{
  "n_layer": 15,
  "d_model": 192,
  "n_head": 3,
  "n_kv_head": 3,
  "head_dim": 64,
  "d_mlp": 768,
  "vocab_size": 701,
  "activation": "tanh_gelu",
  "norm": "layernorm",
  "norm_place": "pre",
  "norm_eps": 1e-06,
  "positions": "learned",
  "qk_norm": false,
  "attn_scale": 0.125,
  "bias": "all",
  "tie_embeddings": true,
  "parallel_block": false,
  "init": "orth",
  "init_std_qkv": 0.0403,
  "init_std_o": 0.00735,
  "init_std_up": 0.0403,
  "init_std_down": 0.00368,
  "optimizer": "muon_variant",
  "lr": 0.00284,
  "lr_mult_o": 4.0,
  "lr_mult_down": 1.5,
  "beta1": 0.95,
  "lr_head": 0.00855,
  "grad_clip": 1.0,
  "warmup_steps": 200,
  "schedule": "wsd",
  "decay_fraction": 0.786,
  "decay_shape": "linear",
  "final_lr_fraction": 0.0,
  "batch_tokens": 65536,
  "seq_len": 768,
  "doc_mask": true,
  "train_tokens": 318200000,
  "steps": 4856,
  "dataset": "wikipedia_en"
}
MLP neurons of a small language model. Each row is named by its layer, matrix (up: input weights) and neuron, and shows model dimensions 16-143. Each number is 500 + 40 x the weight over its row's rms, rounded and kept within 0 to 999. Numbers have three digits each.
Before each neuron's rows, "fires on" lists the tokens most often at its 100 highest values on Wikipedia text that the model never trained on.

fires on: "e", "il", " the", "ess", "el", "t"
L9.up522:553513522479469430490444507517602463510524457525432487519535474529523506479494472467529470480454534482451467534547475606515429489548513558516531504545602526458544598478493477548601556527540514564453569470516455455425472457408496432510436459502469535525567461567522495453524498486516490487482515499514501530470474534491463584477496459502516455520548419452507502437510522466507388487526

fires on: "-", "am", "ag"
L4.up717:485474554453493475492493501483624477500557489537538439527478469475432511504551526503507471446578442441489472510430426565604442555477536479509505507488523532462457530582526528385521505477516536503421537502492454550494487511482474506467477512552488492520451537554445434479563474492505515542499426482476506507454485489498530409434557553521472534428436526531444593579483521548505565522517

fires on: " whe", "ce", "end", " res", " ag", " wh"
L3.up131:518430516507527463428529556478538492498452519464476600521459497466536452556540440459585414549444553457451450438513514499496487499517539473477455521546459498511509548487572469516488572548505450541479488503457545497429573551501494457465483501464498508521514472501525510547480563509483506456500533552478441495504500458486421431508490504516551460446488459469584502589513440469509474484524

fires on: "p", " comp", "g", "ou", " th", "pp"
L6.up225:487490522510467504484511379544491455477438496471476474514505549501404506494462517416492485532541470485541560414553508587519468464489544535479434521540501491556484533452526515501464463422472519495495492511569539505541562461506528517506413539490493502424482479552557419456520514439493521596513440485529494544490454468502400469469463523513525473457533539477502427540529551561459535580492

fires on: "in", "iss", "ass", "a", "ice", "ic"
L4.up519:486484496530495500540459469523453502540495534567443533449494559491479548476519468478494517535427485456479446528546531474626486531551465510521484462547495510442523560533421535559478580520572479497553459512490510474425480532495461479492538423527547465503465485535574587539468536499484516543502524514503511465451507568491567439478532505469447479525541555482494483487528543569522441487453

fires on: " c", "ate", "g", "pp", "ct"
L3.up642:455499531515552509483499480456478494469536504525495555546564461515464519451550641478525519522569433476491506445535537571493521454460499511463475448496497462512522477460491462578424499491527478547447455540538500567467497364484466454560484557484430534536488473533580542483503510499565516475531485494528562510435534484508388467487425486460433529479438542520531446538575566464440459530582

fires on: "r", "ical", " gr", "ress", "ations", "s"
L6.up127:525507471449499466464521456511437508546461435598490522560506473486507474492598498530501475402463480545517485526459529487441525441507547510431517588467471488513547504536456528493502450478536498572534511570492530555448526620416462523505377522485509524501481466478486428556559455568511419551481474550554460520529533491535481541467526518475480514477481478554493395546497531496556499455452

fires on: ",", "."
L6.up542:468547536497540482564458443524486571430481542600523498474504509520468504581483531514516439480498539446433536526455560487480581542443573554439458508492533552548504493529495583509493560462479499532501544537490491493435505539534484449506508468522456505516517486462460498529443422440437450529506535469600475464485448449431523509496533491533525515538404469513482517432487463489572538536463

fires on: "it", "re", "er", "r", "le"
L9.up395:496520431456446475536533513508553525529505511524453492494536487538442569487498560478501534421464437539473483491508534509479519491506559550533452536475531474418531576460500531623551508590501436421507538481439440538451499475430511481472550428473498486491461441498506484496447527457539535551475599527461554501515466473508544473475485507513466545513573554482454481509516435519518515485415

fires on: "or", "ir", ".", "ak", "oy"
L4.up428:516473495463503475515486443588529541562498523553522480453549486545501529520533473422500511472498476463561471509550450486451457436530480529493577490491406527533493592457485512488497428440511529521522488527512472447514529464410519413510545438519480532535521519474496522473500473600512511528448532479525561488475437504509436487480559484423535509561508459520440521507579576517539487546464

fires on: "u", "us", "as", "ear", "our"
L9.up169:445553449520491506510393484513425477456474511436498564537394427441511494519506570488523521526571449507536493541483509612495497578431511530435520529480450487640503546487483505461558549479456524468572505500534481457588393481439480512486465504547450516456515503472475488475447461491500461520494494470511499502472495489492537603524571490506573505507524454511454512488499506482521494482491

fires on: "1", "3", "6", "2", "7", "9"
L3.up564:485511471483538520516497478489511510476523483503461516511474511522493476461506485511464484498538544491510482518439511513487455534568523489561531520527558497469520480478522471519538478479502522396499462474468490595551538589489532510471556518481542439503488440576539522519517523513488492517478520476490542483500513466402504548475550481555490505507553545436526526445550471457485498474517

fires on: "ivers", "ld", "ng", "ild", " was", "qu"
L2.up314:480489445467474491524475496476516419490517515457515536514529510527467475465482447457456412430515495542501523469447425489559486433507462517512521507552582502488566538486562466571494536435478506448522503514531542517563522529566512556481521428536460538470528436498524544524455504405570453490573469521491453558494577521439532574522582468464472423474503499511432521521539477489538453518482

fires on: "x", "o", "u", "us", "ut", "id"
L7.up421:511531472540641473505475530437523476526532508509469463485417433506518466497477489461421507521500498523520468518457509476462488533508563486470482534489427450550527491509478551573509574496502574433496550491515515473580408463444487428522533492500523530434501539487563512518404603510478502519471514540469553559467511531489565532542526483567558583477475422534496504497500517506486527559403

fires on: "all", "ly", "ct", "ad", "ome", "as"
L7.up736:488447565441524518433470506479507472530505461489573527541418483492556506476541521515432547457500563400441471527483586538501538493479456553463446499594487491500535507488497484534430500594520474434476470533528460490494503496542539534509470529460558460512506479538476592522523496423511540463528505462498493509510580546538478489541508537453496527413459399467466443520494561521565546550525

fires on: "S", "C", "T", "K", "A", "."
L4.up597:496541563496550517463506571510551546488565504540461504458455481547484535491505521424537487550510482475493470514458429510457520498467399482379456517519415487494593511503512530551494472460497510450509488507569505545439451511499562492508490403524560454501487533537511436514532492484481470520471469419507468496487533563468482512515487492459587531457508538526486502494567622542469504497444

fires on: "F", " F", "as", "f", "il", "a"
L11.up166:400460448400482554503541544509439543469497515536607493458521507537494500586452495481445493492500553505406499462507488493507473567545507485540593503471569534474476501498415528550505498436525483529477560462539447470506450518567496487438484499481543560470484497509515519526494497522477504505532500519557452458504525498546504465481606485411434536497432505441463512589514487473508469442480

fires on: "-", "ir", " |", "l", "|"
L6.up330:472435490562447489497511516443542450513449569554539475473514555503455468501543566494555480533533430525510402636526444538468564499536507507510482533479459505516535466444535518517513465455497452487450468524457474400500525449466486479516526496475521479505480478544486460502499505460446456511547441516500478537522579493447469472550561537495494586505529462519564480589535567559531456499566

fires on: "ep", "v"
L2.up549:549427504471509514427438479543459552547558471475557486459536479541530506530490571460527550480513479484519516529525483488518539410520526554484521590456486489517459418533537499547436536442438509518598498480522600471497553419444559438494504480503475462453465540390522482525559517555543449547431483511578477439440531541449501442507456458530508545454516441490474470537500494510506435465450

fires on: "c", "al", "ist", "am", "'"
L3.up724:487381475464479508510388488472507509500498541546472537564575471482473509519529528492505532520497492548427550528438472495546478517588517505530549492476529436517461465525546484433457424439501448475507501473519451536513455506500453521495480525458521478485458485515404434476511515478525507501521481564487449538496491554497491472441461530491461534443429490494540525560497468526555529448480

fires on: ",", " =\n\n", "),", " was", "=", "ame"
L2.up520:477520486497559550537519390425479569501426534503461459516554487535485530556533554478508500462548515423525528505520456480503524522517566533416556488481506532542444466505504445531562533497500525491490522535499547493453487412532506482516505429496536523473463532588545496521411531512541476503465551472511507513477510537456474463468647535541551526483439476480495421482554454428523473568503

fires on: " ", " m", " h", " f", " |", " -"
L2.up125:567536506529529488554492471516349521467527519550439514487481398534514491522497485555475536523522465438558465517447505528476476572495483543439526584473480528553541412498494511481387490382463490534511495468506509554512502462514486503503534545487479441519465510530522443519545474520436531553519449520558559520497452545481504497449576549516467438494475490476501529500511435500491548511505

fires on: "ited", "ther", "ld", "ivers", " their"
L3.up341:435454426479515549459481448501498480518472556471535473566513462502493498507538504504554524504529498472477536540513445484462522525477447501498501538428468456491489453485583483509501482512493558488524441513482491490633498483508546470472529450480512532506483504495551504540437484443526542412485487428504403555463492482512518455510556460418455397488499499560445558508530514461492459498513

fires on: "m", "es", "ru", "os", "st"
L4.up560:464564495553508504417522475511449492422450465517505482504472438552486495512532476544536520493543544452516446514556459487471434496499527490514522545491505488493506504519542465486506475417468482476490499468457526517518508548563573558445490551479481515482492495564435504496496500567542509575387553476506468602491522546526479512490537501450602453471465477490569522537447471485583498533582

fires on: ".", "\"", ",", " that"
L10.up438:501504497488520493524509436503506518564494536538459527508442404462473528456533482515473443500516523524494496442452465536458484529464507532503448526452566474550511411464466576462576532526456466478492484529549470508481543534610481454499450506583504507558525473461509529492495528448503513491480598440490485487498409403444531483510556503476500526509501504525518428497510471486536568523482

fires on: "ad", "es", "ra", "a", "f", "j"
L10.up177:477532512521524530492536525558451436512472547571527461424477513490470553500481443477432487502505577572523539547526477525458529492512500504524580476519433546490451491509496482502502521456517498472500535460506460476470459496519525548425502517539549542541493469431579510517484553547485539476484500548520574474517535471544451516433522448385503501531445474480423498457509470555530504546534

fires on: "e", "it", " of", "ong", " be", "in"
L11.up566:498547416547491534544421514475495470528534634530439484508463507525514597465451500501488512503467551541522486443475458518458542431517522454502424469594475490530537514495569492524514493495493453512469505488567533528487497444469520483573433496498399508552455472521544544544482546500507558485549473489477525565454504489497513545503439521532545479526461481524474428476427429527491486525536

fires on: "ot", "n", "u", "ran", "th", "r"
L6.up313:506463527568498496497458456528582462522434430537513519582458472478512500491572442480542508472493457445514519510511492461530483513437437415490541424448549562498499561497458544496489468516499551548422557485442500501469497608580497495490499496521547476515477510490526492536428575420481496534553488455537455442555477538553449522412484514492549524528544579492401503578478501508494499502552

fires on: "is", "en", "v", "as"
L10.up186:523470461499538574560506437545464528469478456451502492558504471514542404482431512492459536492521518484529561472510499536539481489505529522568519518537533464516540556492562469514436568484499498552519502473506418522490454476437445468508502515434510513566551504532501463477428444449455502502496588546540455478540476555432434463403460497491533514423515501490528593559540555517513478507533

fires on: " |", " |\n", " ", " A", " P", " ("
L9.up622:531464499495545441544526453548490461479532508519515488488447418535504442485501511488509551512521475457455468508462475579558462625487427507453479589506512499532540443473485528469471550492512515486521529496458500568480466415536567490510540499496421570491510439566446576487513417489482485515497546521508540522501520562496513551567537485449537521424583446468513487529481416542477492506520

fires on: "ild", "od", "ind", "d", "ff", "qu"
L4.up404:481492427461518539417540515516450514427516443531495500511570574483591519508505522458490456399456558527525402370516439526505522549456413528500449525574501541530519553477490486507498536458487538502558444514500526472507495504524511474529457442524494484482493512555431515503441482465470484445530530456481475457504523492467595520526506464541491473515485443445468531517566529558543481438507

fires on: "e", "er", "t", "n"
L10.up724:503524504498512550469499449575523394591511488481472505512464494495468461536470515522500472481535501566455493494475477504456381514461545539538533539509551421571461558424506566514559520493552530543483546508366500450464475497487505478470540492475525474477543568542470569455477474498506492506496443533439482525483443477503503492448449513525516519567498489472505533464569503491530466475540

fires on: "r", "n", "ol", "t", " for", "d"
L3.up11:507467542419574496518458596529503491520497517534478526487482572497470494527545561473512516536480464487491497432499521500514484547472547579510509470504545473541431459497508568510488526498563439551509512525503467487481557458529439554481471494442554561535466489486510444506513431567449520480430480534519503531545502473546519539506463526475448595515493506516374482518547559462493519586520

fires on: "ss", "ass", "iss", "ens", "ain"
L2.up155:550508438493456501489478455529481563555521487498487511537548501505476421489491496478516466485483504508533503571514521462487515489512505581511496562566521541459452495519547508585484492488575436542488551485483537459468537542498505369575522404528451485526485489567541564528450477531584466493427511534475468479445458505511529512424514450492463520455473507502526475456524448464502472542425

fires on: "ity", "ent", "ivers", "y", " to"
L2.up638:469470441456570452461481485525485492477455465533491531487577555524513468569538527538531437468508556527491510486458500516513494364416511487483513445528501462472481418502517498513450444472547503524501496513522505483562491497422550535484470547548474450490481510530429413562500435440555477493503485443544568513445418563525508573502528561548482515542541529486514599464556506557533484422494

fires on: "en", "al", "om", "0", "old", "et"
L11.up371:461509428492501488457538491543453508576530474492496528560544493454516575484499491498512441468500490510523485538511521585439516550503495475472430435582485566480465552463508519479480503409462521472500456528458500528460453497498507476577450511458488438500561550487464514545551488538519459488556481528511496556432537506469437507475543476627495501530564397507478481477468423523518459566500

fires on: ".", "ly", "ity", "$", "ct", " to"
L2.up91:442443513467533474582566519580457496475523465568494519483545553432538526564519468547491460520490480476434453463486397468520531437471504512491440420528516529460448464518420511554538536499506552506489444516434458572606501525493568496479462538482501453546492517502460526517493481523524526463510469493436547482444476505523522488467500495524482543539491553544399530443484577445436519492526

fires on: "ed", "en", "v", "ce", "qu", "id"
L9.up145:562492527556518532564541429534516536492424422527459568543487493514524525470527530489444509430479504539460462507505553517484543585464454501425402460477420475557451511461514471509423446480484501495481538482536481492488493431454498491550504466498474490496528466490501439615491512504483508459605493519549457500548505577531474538460541466551502490503504472496565487469489448505512453583514

fires on: " K", " Cl", " rec", "l", "v"
L7.up643:507536518507474452487466566506552443490476554529483523493482531470474545493525551551525479498471461481486449419517534555447480502513569513466494529479530453552561504492401586443498531470497527514480541499542462555434550550518500495480479442465438487548541574528505477476506510475399502485574475481485416519505430498512533521438551491453507471522497521435508478513510536536547473499464

fires on: " J", " /", " j", "et", "f"
L6.up699:514500496495502394492445506530522445490503519481450563489424571473507545501576480449579451535484535511518443477555508523471509553489490468458487482584483561496525483448545460516504479465391514560455561470450548521529482519514462561425529512470487530557547459483528465513442503473451481532570531519462534530504479555420450490481551462494504531520514568509480529463512565402574473518559

fires on: " J", "n", " j"
L9.up642:500511462515528422482406458486568501533471512519490493519468498495529509538521477511543468548507458475556443490499554536554502484479528489415532526566473507459477504442473498534517490437498481527432491497443471510475523449524527501500566556508499454567512539525552437478500462543442524468454467421459499506502469496451478447535472538466491524531514520510519454508484511530528485507539

fires on: "0", ",", "at", "y", "ce", "am"
L11.up399:479492533449499470482509459494437466539497527457506479492413585588470504473557444532559484452575497483519518504480472465466503483507490504482498467554465483500451503508471517566518498422502520522567533521482493519522495597515492414524439442505591541461514547507444502480499514489572549506581585537487497530423451476487530525467486489555463533525552448526509403483439416462466513513462

fires on: "od", " and", "i", "ied", ":"
L6.up745:431522550493564600551518439577486468402594422511499448500486507529528517558513521461508486454497541416505498516476468593486501478518515470513558515559511499436504524458568537427415493468456486482533515480481492478485531565536519425469453449504550521511478530413481436477515479525472492521534509529470482491480563487504492495518528465501549483508490503521514498473502479518475460419529

fires on: "t", "le", "en", "ad", "ade", "e"
L6.up326:425535478402497494487482502563545507502547433466415509535552473499536494520532491471498483531476498485471535491546534473531459462471500494525549605552576489496489481432502489550515505498513545496513493449460526471497513494467551507520495482495552478506466541498499471391507476570439517513625501471498472483456514602537465532402480556539542452505442461528510492449547545486539478507467

fires on: "ak", "ind", "iss", "in", "at", "ss"
L2.up291:543579469542470508489524489447455467508518573488508437526505485522479492459452517529517496462532504570538529484498463460458551551469499512478498588580544469426489455427519464527474533545513487540493455517436482555484559552498459474562438518495464425500549454545499531446548535486565543464477497502482497567491518514520519443439567406485513498410519515427432575471515525429495473472480

fires on: "l", "n", "i", "se", "4", "an"
L6.up384:514531461530519498479467496526486505484523489540510490478504473433443540507507525401478490479561540461485511521511493565479552529551471490526497531531571489500421501520513483416485492508450548495547391487493547450538522506474464493521507492466499470507486484491522509507476471529451550477466524618469476463548516480524491525522463557549498551538558543468586398571458490471462533350494

fires on: "-"
L3.up406:531459579550527510458508500485542444435531520560521462526510526531438529469515616497485562484605453521509429558469485469560491488496475492548461543450463511463513540522559501486505507512459492448470400509433558497492575445510502433546502457481499414482526506511572475477512476520495511569532450552426504500413504453445447359511523466513474533475497513531519520504450517486499464520516

fires on: " I", "al", " A", "ay", "ong"
L4.up132:482508557536454486495487541529530450467511562547490542469493439488458488502519570482502486523516502485463454458485522454520525516499442524487405501518531494460505463497499437398533480546463517525474518551519553557471435527597512511499525567530487454506516479539447491502498433525513526527553478545548498495508538531411467427417409460482423506500532501438422472483458533482511497511540

fires on: "up", "own", "is", "if", "'", "im"
L2.up279:556438459559527523519479525539540552492529452478538475549548529529496517544507526503463505494521492481509557558496505462548495524535431483469514503428546437466508541475466406512560519552512472524522523511545438501530505479452522496495498519509435517549523443507575368473539505481530465527474564588503502443502457461563478479530517437403491531492440458520554520446512525445525475443505

fires on: "ep", "ust", "z", "k", "ld", "ol"
L4.up412:514512484505479505519433391525438513485466496529537545524470569541552542496465557534481552448488473487509519491533471552511476399468473493459502590509507522504454470476480496457558484505463428568554485525471543513513563407586475449441552446531466474482492465423511475517533541538495516552480447489587488507471456564521508505492435413457427475556435553486474532517491482461558527542465

fires on: "ol", ":", "ied", "old", "k", "ak"
L7.up384:551458557517561500533533492545488519516517426572542498540462531491463506545508529497540549506487478434453502531466456466486489478556516468519526530491552495452453488484547538463501490512407524427564507496477494465490492533561419587512524492397539474527464458463547490566569505454426451484515504516485486532484484482508458543477522455467468549523469484419510480512494439524440467452491

fires on: "es", "le", "u", "ch", "f", "z"
L6.up264:459498530486502555554489467567471468529461547506477488445557495503517532542490497378440496449507542501537482532504490552485526510508503483554560453486518475469490470552468482481484487448506478494461585486584430415510512431497532585444432488494570454508515503470438479506505514490586579526486548433510524488484489523513524443541458513518485514452448476455500532532558421546458475504493

fires on: "f", "ial", "ant", "i", "t", " and"
L6.up415:491428522430462425538498476524430458503466443506511436567560543519447528484518507475508507639531481432540508457597495464469519539470501537460497446564505486559483487523569534525404577490476517496485495479574507505555473461534493549554502492476499440564506507499517469578474454476470586467536561524531494439521465565437447453474524508503496542474551534474483488487500476485503587516508

fires on: "orn", "ia", "n", "c", "r", "an"
L9.up314:487523543482493494492456516518535470441493460548506477423519468438555504474521449558537478464463454455479500508483584513491524540478467503527528502488454546507474497499462504530520556506552532518558488512483508477488550424478449518450356493493483537512468442476482463479537440493497556525405469445519543490595445513579521526486519416466500519493482507464475449577522537481501481507493

fires on: "r", "t", "ad", "in"
L4.up292:435486516529529477559533572449556490564497529480513503528504516495445478511591584547516473566421442479445460525524565526458494508447470519506523512539517461520420487490508519528470514518540442471551518491494496501569534512489371480461468439538443541618458449482490532470513451481434530529487519501528572481539479499532554488494516551525390482500436530520486444574516536492505506456502

fires on: " I", "on", "at", "ual", "al"
L4.up113:469453548551466534551564503500496522500526515538475474519513449496535506478523612550455535470519507480483472424518544495463462514523477500494502519474536507494491523456490503466520464490495513476437486498556449456486423491556457543563560531465520511506480508596505444494487448468468509439534499583477547559459424478408551367501525476460464546572473527410524498457513470514504476431476

fires on: "it", "t", "iv", "r", "oin"
L3.up466:522524498460568510466531478541520529507485468528473424534503485478387503546477498416578515477503461482552543454474536501499492499551489515553454481471539507498505527532514504540494534506493475447519517439535459491497474569502510534455561536466440482494423442531476472563447445461545566488463519414504510529474498496469496487546499468487463532509507491463470496480478518560498462484551

fires on: "ist", "it", "ic", "ric", "ant", "ial"
L4.up741:562451559519521435587483497461452492475503493568458467525439512439454545435444534462501491509477439455529493489448486558557560540510483577471475490496538556541535495499555543563447526506498401495482493501511452540547459449494493556506507514469491526462474486483542468553447534487580543511477564514459493426485504490523507476485552512521543498530589464437521540436456497522462488490477

fires on: "ce", "is", "v", "n", "ang", "p"
L9.up304:565461544463511501520570462423464520503454466466515573453558507456524505409520513458509524519444496490491512523493489501545493524487452527447468511509465493543370505465508566450465478606478501566477507458528422367552499518515424466489510488480540492560531533567479518529482489515473502549477531571498541489564444582507442513538473534585456529532558544501523481539526506518540442523493

fires on: "ce", "ed", "port", "n", "re", "l"
L7.up1:474473461485455559501464536472498478487448490546435489444560521507560559530459511485491490486479476463466530454507477547518556381464477548504487524514455528468477498450455537476517453600468502508479475418548445440542527507496417540610523505506514471578490519519485508498439549480515552440436546521520545473497496488536486553533483475555440508512447445547485427506527557498456500490583

fires on: "-", "ward", "ir", "od"
L2.up354:495478538496572498493533491487488551474516551568526514468539556535510494462454512453544475571576493528469528501413529493533447508467502519458550441499521537495528567473521472507498411575558547516498490471493408474477462476487502550440485461533439436492458528545466478516505484504440475479466385552565492548517471524418543433491554470454515562464476540542514552483540479477495454483502

fires on: " m", "in", "en", "m", "iv"
L10.up744:520503497397516501529505456504426489546547491471531477556434461601471516466478511571512502473544479395443475494452517550498498501524517478528470512561476507516508489545504535544439420463451504551546473532498515489516461504443562564491527428502522554504435549536602498470544489505505458470516488570513474383497503487550462460546566568491479499462490473518523474445496490524501527485497

fires on: "ay", "ow", "if", "ied", "own", "ight"
L4.up341:485420501514481471482548505585508534535473500519498460473500473540536543483508515501502483492601506473495551577489465420455437518635466458547552501460520406480442603476463468474602450542412461503508474605464515488493502429506474518531486497517496553504522443531530483496511496486452515503527511510516471487471528535535466429511562477522424494566466480558507509403489493551480548528510

fires on: " v", "v", "f"
L4.up187:507473487467540527450587520482480483550479446542459515448480483508429491528495456461540530510540489468526407562520520492543479469539486468472496604513526482481466470498558458488494468483511510449521455500626484436491541442399496479433544465414518502465512504455548522621518541559481518510537554511549486464478512513478459486501480567520409523535561555526535507571516435504560451528501

fires on: "ra", "in", "r", "l", "n", "z"
L9.up140:538474505535546559441515480536551437485505505534425513505469462460496523437598549549457515398494437575483573573459471488472501539533442516446497524532561457548476563513433502436469450512519468471488452510537544462475506510512492512442512526439508547558518548504455518538514471557479468503455503523468482568458590505492485533495483454511479488491504474479549418571493494509469533431500

fires on: "od", "as", " A", "ad", "and", "z"
L6.up584:516462554450582547451474453520464536456510481468552519481488488525510583560530553509374477521529471526531458438565501484532471529531478531468480463603453591494468456422504456495553507525532494517470526514488379399507556489532502537527528472527569519483509485500515514512459464473473463570485472465537456441500549555531528500568499552504458438427489439500519521495507494545506487535508

fires on: "an", " |", ".", "s", "ant", "$"
L3.up28:470512474505478480541519513512551509472441510564490437506525480527510502585436514561492561467511501434465506525421477484549500472481495491472504475581450560529484515493512540525466491495496509525461433461500435458551541462526525474486443494525509513528487512504509462562438446495412474443492537535522406502566488481528521465441492512547483586476418526479446576532514492469496514522508

fires on: "z", " con", "v", "ro", "he", "a"
L4.up168:501486427521459501460562504513514564500517459432491449502524529478455602520551545486520514540467459543519496419512522512549482483562409483515457489424455453483449481522510457502479451492474512422654533483514541493465479434505520522477482531555541501503492532451504419497502517515531515485482526533523566504461492484503523544556497471489502571469600484522502484513522445521510491447454

fires on: "ra", "0", "en", "2", "iv", "am"
L11.up460:493474492465498512447494356502485525518488519528516466553531491510466494471485481507483450426561491508508565461470514589431458514560478489536481512579427557519465470582510574461438504456524462535593466532440584485563483537452520558529497523505539555468505490493545550556548460503532491571535538422526498537472504543527495515513540442513493473505557443475457398466440520469500529495521

fires on: " M", " |\n\n", " S", " D", " K", "M"
L9.up432:494499523484470467520480542572465515496543494480541574432402488546575607556505466484469519488456522492484445460382498504463544510463519491511513517543540515475489458453394542513545506472443416486495573559502429485494396503547483543486528514470588524520556539467432538517427510517539533535546517469547543471505503486459451488497499466469494498468492544521503485551455502460478433511465

fires on: "or", "ad", "ir", "st", "g", "-"
L4.up81:519470585525522529496521484523599528540455520523478473493477473510549526487515496498545436481449431457484495558517434482435441505458512508497531491500511521510517513441475427559423453567496528512503554453486540539484572551501514476514560467579572482486499532536526485500507517549446494501467449437468521440419424496583434458458498507568535472459533459479416522494512488518493475548521

fires on: "v", "is", "m", " St", " v", "in"
L9.up665:505479451485510527512526518529461427470516563529525554504523520443467555490487508568453542539482509494508521508569521496550566457479536465596466531439521499466511506519569436553487568479505428517487485548522488565505548477509409467502466445498497556501482518521449493539534524495497442409443480515544534432588481546579541433405537485521529537482477437490525503455588524522533454439468

fires on: " pl", "ep", " v", "ob", " at", "e"
L6.up1:492511434505505428443490491557544544478482535513468507573510497511487532486529492430473533506473506478478548510496512463520516472498464508494527482462526498580503451558555546507481500533506558543576437552454575464476455496494552507406446515488507497438368535471470492521517459517466493573518511536554519457552506519482534541485531472518391532500497463454457495464532496538490472481493

fires on: " at", "ob", "at", "el"
L4.up411:485543505468466507488460424540446507579538511472524549519491521567513534484487587563511612483491499508499511491567546497505467479569524545491526493471532541563484488499538498465598565488494437465510442530498473497399510498484484512514527504496476554524476442511458508504511516530546475540444458475511522503493450478482507512531467532485459514508479533526583453428485483531473448407469

fires on: "e", "ur", "av", "on", "v", "r"
L7.up693:456569493477559416525478448518522582500465500556444547474556469501459522479464424474522507490467475521495566469534470520487543485452502499533496535484560513489564500457452486559545536530486505510509473522494487499486467509500496520543517454525553531554583516393462478513459526477566519459526451538517584488527491469472456493471471469521487519475577429489387535524426477512515470542513

fires on: "-", "end", "–", "our", " \"", "is"
L3.up370:509434499517494521522471527462496445462578409521542493530517473539525504459554517515596474540620461543495494465487502495600577504536497475493468544484461484490474535516459485457489456530467501547463465517479527501510578490554503541489429435533527436479537527521550481466448459485543427451486425481514486568469406488495490465473508503529567511524520558561575543485604468423453424459543

fires on: "p", " comp", "igh", "per"
L7.up79:515504535543495533537496431529465457537536518471477473476484529457458485511500429485593478541500541467496544534501515560488511506427567448498511440463445433484501566475484572504518456442540451452535551596529489527499546457480518497521492495530499504501491416532594512570536479498519514499569473506445531461468451457439464512505463565532529502531474508461512491553478602564517421541542

fires on: "ly", "8", " and", "7", "3", "9"
L4.up710:446532558536434441471465508571511601462508504533490450471481519547493522543484446533451489449482395478477499481507451496432480533538479546459501533540458525456516491461506507527474539422522501475502516506500477566492508573404582523557529514465538491471475419522488514535501451447494500503467472529497564458468490522494543563473533483523479512539576505480539539548561468479475548520491

fires on: "A", "C", "O", "N", "U", "M"
L3.up278:465459521524503544523561493465494504463516474557488448506537515547495483515469457462600468553539501539469485527421486448452528579551506418472527554609457428500482508448553500573519446485515442513485481541555458540471528460503478536482535448464461480539462460545453482521466498446454456508476431455440482531511506560493485507499568493504474488418479489469515540465469573501448557452520

fires on: "ac", "is", "v", "av", "ers"
L9.up583:545444396498493472539481494497480543476452535514499571482447498497528508422498570515465513514517514546438467446500488514461593433465459515561528564516474489519524527520507515522519539480479453522448514571462449471512531468472444445530467487454490531633570541474456525493406452508469503429499469550562469465523522477444470482420516518490485525441498431472462535505545500516558530550471